{
  "n_layer": 9,
  "d_model": 384,
  "norm_place": "pre",
  "norm_eps": 1e-06,
  "positions": "rope",
  "attn_scale": 0.125,
  "lr": 0.0142,
  "warmup_steps": 200,
  "seq_len": 256,
  "doc_mask": true
}
MLP neurons of a small language model. Each row is named by its layer, matrix (gate and up: input weights; down: output weights) and neuron, and shows model dimensions 16-111. Each number is 500 + 50 x the weight over its row's rms, rounded and kept within 0 to 999. Numbers have three digits each. A neuron's up and down rows have the sign that makes its largest values positive.
A block is one neuron, or neurons of one layer that tend to fire together. After each block is what it responds to, as a language model described it from the Wikipedia text at the highest values.

L2.gate584:586474465537512410514461508423385509475474434499486460531472558503470527506470435509517393476415491486558485482537461423523503496518402503440484501470597519575565570550435516571447457548461578453409505544509582446534496523498520493461496564559499475496498480522440415541561519516512526515
L2.up584:416440555502495463455474556462489511551487465596543483487501567545510578616484457527369538442491503527600423515456527513568501490601508466459592438514537597544520548473494531583480525436452620462616433468516483528452530529490512544480445507570514543585467532487428452537552577507529463535
L2.down584:525458616539506474479467517518456540564457475511461495479496593477398457514575448522501545466429519487403496529518433583500504507477473512465449477558456422578430460561527465536472518515429463519397503481575545479463500442449583535468522441439480549510494509502532477454484538594508471524
L2.gate596:461487509584377501534482509466461479526451506593460548396398532531444572495565434544485487427440447590488436539447471498505368426464529460574419432544572371499480461477483483550533514579487594455518456505488487493513516517541524468531497465469395532580545511436492444521475408454460521557
L2.up596:427455531509496521462474497459420504536535444596551506534472451456489465478473455611401472533505511509521441514506536467535418455556462593554582581472474404543470484493454500458535615474569619470581476529454552469492555460424448571512484502550486517480502419501467596559630379475488463450
L2.down596:547395435638400551396547547514533481522567483492518491443465530413441537504508453566533545481441504519427536545440503493493576558500430460558488443601568479500536594492504453547458475453581529487446616543520509422525498609468404409554471433478490573473516521496566472510514531592501435494
L2.gate697:515441439514435443487472516553503480513442486505502455494512471503462452459483510484544501507528520524525467535521600593447492588483553539494644573462529480456563471513496538563481479581559551554528529541559443592435532432535514483431465568472458433498509527548471549449600438575501380546
L2.up697:492480462519580438514524481540537486553455567413567459443449597545470496540572619472537492563480546552536410496473472607489503527495430529458582475412511500442496571548550537646526465468527584500509487542616505467432581490606436456536500595360452511519477476584579503512504518497528395505
L2.down697:428544620469533519412460527486537445582530586506540572490474466501547539433453477537502599502408509466481484477501550478468473521473580473423511447460493412535440506547432439547485446513484481555542475487446541462545483540521508557439561472489508472497450492456583325486475432466569504468
L2.gate1234:551462452512532463494513439553463514557523426538536488497447451456521545507523490446474499482509457523487559576579491544489516509537551547492566467513454511486392451489542488520510472487510546521528443523534475512515614506541478475501485499507310446610586489492435466555464418484433505496
L2.up1234:524497464479505455478468555519495511491524556494489533462478533551518512477500526533500542494491586557458426514468488498493563511625578446464464476555596424492524459552459418497519480436470468459459484499511516467602465494473550501478498519417475520535490452571437413495626505509488503474
L2.down1234:519414462475488534391524461477503383522551514507538561465608502492589589543571562444489558558471531416615500456451462390502446542428462417449459512469507518450546534586542534470445464479436401506485549369519529573596520559537558499513571499539544546454508460483557538423582533529477456482
Second or later word pieces inside a split word, above all ice in vice (vice president, vice admiral), also Angeles, police, hospital.

L6.gate901:477391510373491414467530564520560483419483490551491546476505600451452472586508417375421417451498480496502486483547557430516481458540452509608523531427505460490516552463448534484520439473545483518508531538493560531448564550461416465549489365520501515568443572604549461417561491521539509533
L6.up901:471539443473527468495438541487610550486469497418394500492492507574450413568405464469436477462503510471423462438435442520492472534507470528427453547457533464561483427602407430478425398442491482542482555382467433465563464544434489489433483380477437502475529500458496462492459515480523431544
L6.down901:417548414460528533498512546458515462520476498535404482449496600505523553542555464449458529446465530465537490509443474505545445427583555540485504464394432484393532471566491414609517573480378401497516506585462577502544443460458517556554452490506484543516532533512515557574467519465533460484
Word-internal fragments, mostly "i" inside foreign names (Matić, Mathias, Chengchi) and "app" starts, plus office qualifiers like Vice, then-, formerly, elected.

L4.gate16:485439472387520457520460473540481512408450532543483524527490574478543459621500502555484545502383571472475531458555429539524468524450467409513522500466446536559454410513572350489494485524563610510523530555535440482531446545534538493549535534519442463573513507481479461497469540477514495526
L4.up16:519460523525495472472454460536487489508420538529453515543540541425571601442490475554504465504494504513421510416459496562465471432493501418479516397526501467472502443511521464551470434576608435573512450434490492429511491503464531433498500383551472577470483537371572481480450523529477433468
L4.down16:540541548511497481515571482477548397433439553434542499392465497506498542441504550498490422503495533473472580452494467506582463589504428538527456419463413554530458556534499530488427528435479462617513480483551477484478542506401530519502525424601436591477461538509521477504445466483468457484
L4.gate174:558647402538569467525439619519492474587536496447557462449480488553449543496554395484526574510538526428423421498530532477574443563560473621455533474577544484488489478509476549506497510482485467576545477555560505582517512513519521498481492522485562552589623540483494502480524476441483432502
L4.up174:489503481406479469544559547513408475537456521464510420483521505445534438543510397492495483512346486506512390472428509471558482545457559391536446426458476482516445485519472559456472407487415446517479471510515441487451459518512469551585436523510454473526543500578569483588528507526500456526
L4.down174:527505393604529468566573512552407505594470422382483480500581567454504481596504490546513529478571568403506544465495489453529409476513483511512470466439452413482507536581517526519475466412556485452416471521528533496638588507517565461509425478434480527484613414435623467475539457529479548540
L4.gate306:518433427532560469446475402515521517506347571414504468562575570551499511556573573419519396480490519466488512546520516489441448594492452533457488437557512442506464423636503509500447525505492527514459448464464527470480440577464590502524544543398534486494531511593389436440475550462498464346
L4.up306:534499489535550516467517522547489560547489503504458567512477580470530512615521537388476453527445583432399502453460561469423468516503443497523541579489473505492506473574593573442533592459477598497616416476459524546502497494452492421499528477477483467556514518601522419533486565531517501548
L4.down306:509540432519533464532453531450397468490451460454457556498445544522471568522483514470549514531488477467358466438514535459574509551415505467460460476544527489478569567519533440507453495568502446604478503439474491472494508525412518494610588539527578478558528519475488519509464551508513508505
L4.gate1317:577537513528506454456490471440474471501439460563461461422433533474504553454527503554456602516502532506468396486510473488518501560456401519407566443442387489517479534518602506586528497515438467514465606511501571528587495585518543507624504523448440490467592518454504436572567516479500426468
L4.up1317:470452478444537524455474480470555436483484492515574551458502477486561534573504529549519514431469587521521527458358506527569380568488397571484621463537491565545486492490473634477508561401539445478533460458569510501507443519515488528563499509496510539440572485548514403478559509437434401471
L4.down1317:480543531469608465403483535506463442440550500496485628555450448527548547490435441549490521474498527488469616438446435527574396438439383473465568513477443467523562506457475493545517531462518489556529467428478478449454419563501550505577497422467501543504499490486572380524507480533534466492
Mainly the "ice" piece of split "vice" in titles like vice president and vice admiral, and in vice versa; weaker on other title pieces (Comm of Commission/Committee, Deputy, prime) and @ in sports tables.

L4.gate71:502488512568458540522519494440409584484472561496493506483531477527376518464480532533555593535532517497514393548554639508437540472482535517499417484511532513508503506515456491523552492491455485486448509552544496437495449459479523516539503524476475472561482454542583469450498486479530394474
L4.up71:559524464553557540496470466552575523516515496569512398476535485479572501574571492446524493572553470401568524468490599528464492589527549553520550507547421434595651475552535495507463429467545630551481501583541534529576526623479558533429478468452570499460462545497461599507432487475455502463
L4.down71:545614462402493562472488417514545395494578481658512451506428509422524497591524523459506522559499455421528540519484525489531564521487485470543522517503526434516540446521425503568482416459509502506572494476516511449505546491428547424449517594461551479494500546519505544550541551553497523516
L4.gate311:576636502479476442514548479509555497557441530403465509483519517486377580454542507484526435536494568401437487536572503435466584456469506540430531480539557467482533489487500478487477495502401473457482595492553550603608465519498558486489479519565495499480453463420425475503443458506550488609
L4.up311:459465556532466553580492530537475470373538483503454424537604524457519508516518426433520443620566601373505490563500465507531477521510528496474561510518486562518513434535399488514488529514522568456578502541467524459510496573541573501489430601482593522566527426475501504542482504617557497544
L4.down311:535438479586504586478442544464541440496493501526494427506443540493468537439506488506423502592553494411457597550515504491484492477482498471465552512546545567542456537618526453472479472591492525474551575590479526515489485577651507481535463625502521491467480524555572426517504496522561541478
L4.gate525:509502419448561514452536404465465473522529580345450545557471473516365494514518569508455550519507472521535476517539485546523552511453479403488473485435568514462556508498475533447424473487502541460535581490451539466564496580460485549476583573522464401525541473427543548514576462523474492420
L4.up525:495504542497478423663450532414523527475442532490452537531480446515459502531479461465537453545465548546575444563550600568546528499520442515548470500536557556505536513455450551476453527521541497498420510425429534478545517494504585551535573534481504534456421464567616467501445510481407542485
L4.down525:517490606556458460565504407515489448461488439473438487462541461502478455575440482488505495463530473522332475533495547510521606577490458532470570583408546526461470401388485455456463514388502619569505514497475612478531572453445548477415485462573467554506436519459577546519547521483468479548
L4.gate747:510514472546523529529551380450466610472431539421478566435525577564455590482455496481552537515568621546559537550479508455550522480561466460486545491508571469515527478581438554586529530499534412543529530521493545521454548520396538549402463513500474479515448486432578576534500497538534478536
L4.up747:502508495561491505549439512495475443439498555560502461508519628551426450546481553582518571579508458445469541386509563512475495556552496491494471482486424596535485557474566468535583535472460512490456441588418494419601524533434550550513459472498502474498492481611438494401480468561580575512
L4.down747:440510444470532387481542407459507532461535526508463435501487570547478443507422484480451484430505428481480534444515464541448401532443474495510523571476533426493579512529517506474457479544614469517531474485459527445525548517440436525498468590440594509486542516525576455488491422476508571528
Spaces, pipes and dashes just before a number or value in structured text, e.g. the empty cell after "Turnout |" in election tables, the space after a month name, or infobox list dashes.

L2.gate179:527552529503474502551562481477462482475481508584541485535461437465446646526456517525483520487451510542462520481512454494548442428520532455487501473549535527535490472593467441491476551401458457466518484475489473547476480492518536522448521448492417529412537490519457513536598419435613534574
L2.up179:508482515458609500537503543434510552480487456498475481453634522484492519508484525497445494551552547586474495555546497497487515522562533591528637466436536518464491527504519525514542555470549516455521454617429525512454465566455568537393459459535487507535627507558477500459513425500544399398
L2.down179:603536482400459552519446475478503534583517589595550534492493481447508446469389507551443549528476588433526478512452442552441532473535540519532464512446503464467550563613554459490481447474499538492589438563510462474472492515508535488528514478506430540469454455471545515550471595581531518457
L2.gate256:590414481537477414495546526486457433536461454586506457484486515518402467490460517530491384440446550450460510506552378484566451471580561484493545518569589437530474491446462463501543560443445515552554466504544565506468378411493470473574529414521468458454581519460430490517577566491508482521
L2.up256:574495416458487347544458562539510469486519543560474430502503555520508474477532362572515449375536508533435509511478491451603391487505518548428447503540499470438462499510551455456577562543494445563486486610485553594434473550518544544493516497524540516473476535533397541513498571538446471483
L2.down256:562507568457472533520403514525496471446399428611516499532485448519524506484494444557450439490517455537472562462428543541490580483432495533415533485520493471453517549505481490531481496512494532526442452528533541458412460474576559497514532458435446547503449459412515520500447549420528521525
L2.gate413:469501435507504500528419523521556570469569580503507503477473581489532504529477466500548513558495479507458499531453492397478504445579413534510583541503431485442446460583470532474479469513517421487457519558489460494498511572432450517448471417506574498485476587616396484489515473410542489496
L2.up413:562445502602514566567442504491539573557535578572527533537507416483555536498492440486484551490549461620483531504500541614503449500548438563555482483600476512492497398468511538425418465394528597575637439450413459533433549458466546386443465468504526548535458647557536403510427540478492474470
L2.down413:500387471437555538471406498498549517525577477450478431538550508532508452493448562524578497528504491511567585463446473451524584488492499518484493444488495504523532519538459488376452500411552486374532515481466495475427470547489451520481429472505588528590463546518518483527545465442563491466
L2.gate1347:603414511465581400491498501517590440485458457488512500492552464464503426540417483565483559447564450503441382525574418359463538564645555607474459535505539440485461428551508474443422514513468490589527475405523396457439444531526470448490536495559486518556547496448494432511514542509508529430
L2.up1347:557487529496619539510472535489558439500499468567485501584574476406550503570519403598435506487545456536521439568534439484478462452467473590454506492524542421478483428464470423523442521404596518501483436467481550450504474441475542468438520470471428509476508466524407412550486502507547498452
L2.down1347:546519547516488503566537511493518473486503491544623444517570540514523496571496399562467387501456544393456512393424432471536524490626514478388535500473554473442458481480462454500541579448512434493566541502488499522493532482450509405458483496519476493495429355493510434520431441515536534432
Month names right after a day number in full dates, such as 17 April 1993 or 22 March 1962, plus ordinal suffixes (12th, 1st) and some mid-word pieces (N-ote, M-ed-al).

L6.gate116:518506512560430527483501424469515540535583590592496517485478413514462510489545375491515508512508546482548480400448577461473457477539484523539539437485492403503594525528507467439474427449443475515530613458500465442599569597518439500494513533508540594433592582462569500511457552514580552466
L6.up116:592411425420581435416491521485552526602516543495498446450364473505474510500540485560518475470512564438413520474499504461460534455476354409522499438545446446444567572452550535533410535499485525447465485535508501492493549456543461578441512468548470386450557530463475493434496494413511544491
L6.down116:524498486538596493506462445468478563551480571434398540459540475415551525535473539570521539420468526464514448434447494526441466623512492605490458499522480487512537456472543587474451416507534541493476494514515592483455540547481486542493511521471537576527442506484604510406506551399460486410
Space or preposition token right before a day-of-month number in dates, e.g. "on 24 May", "December 18", "Born: 6 December"; also sentence-initial "In".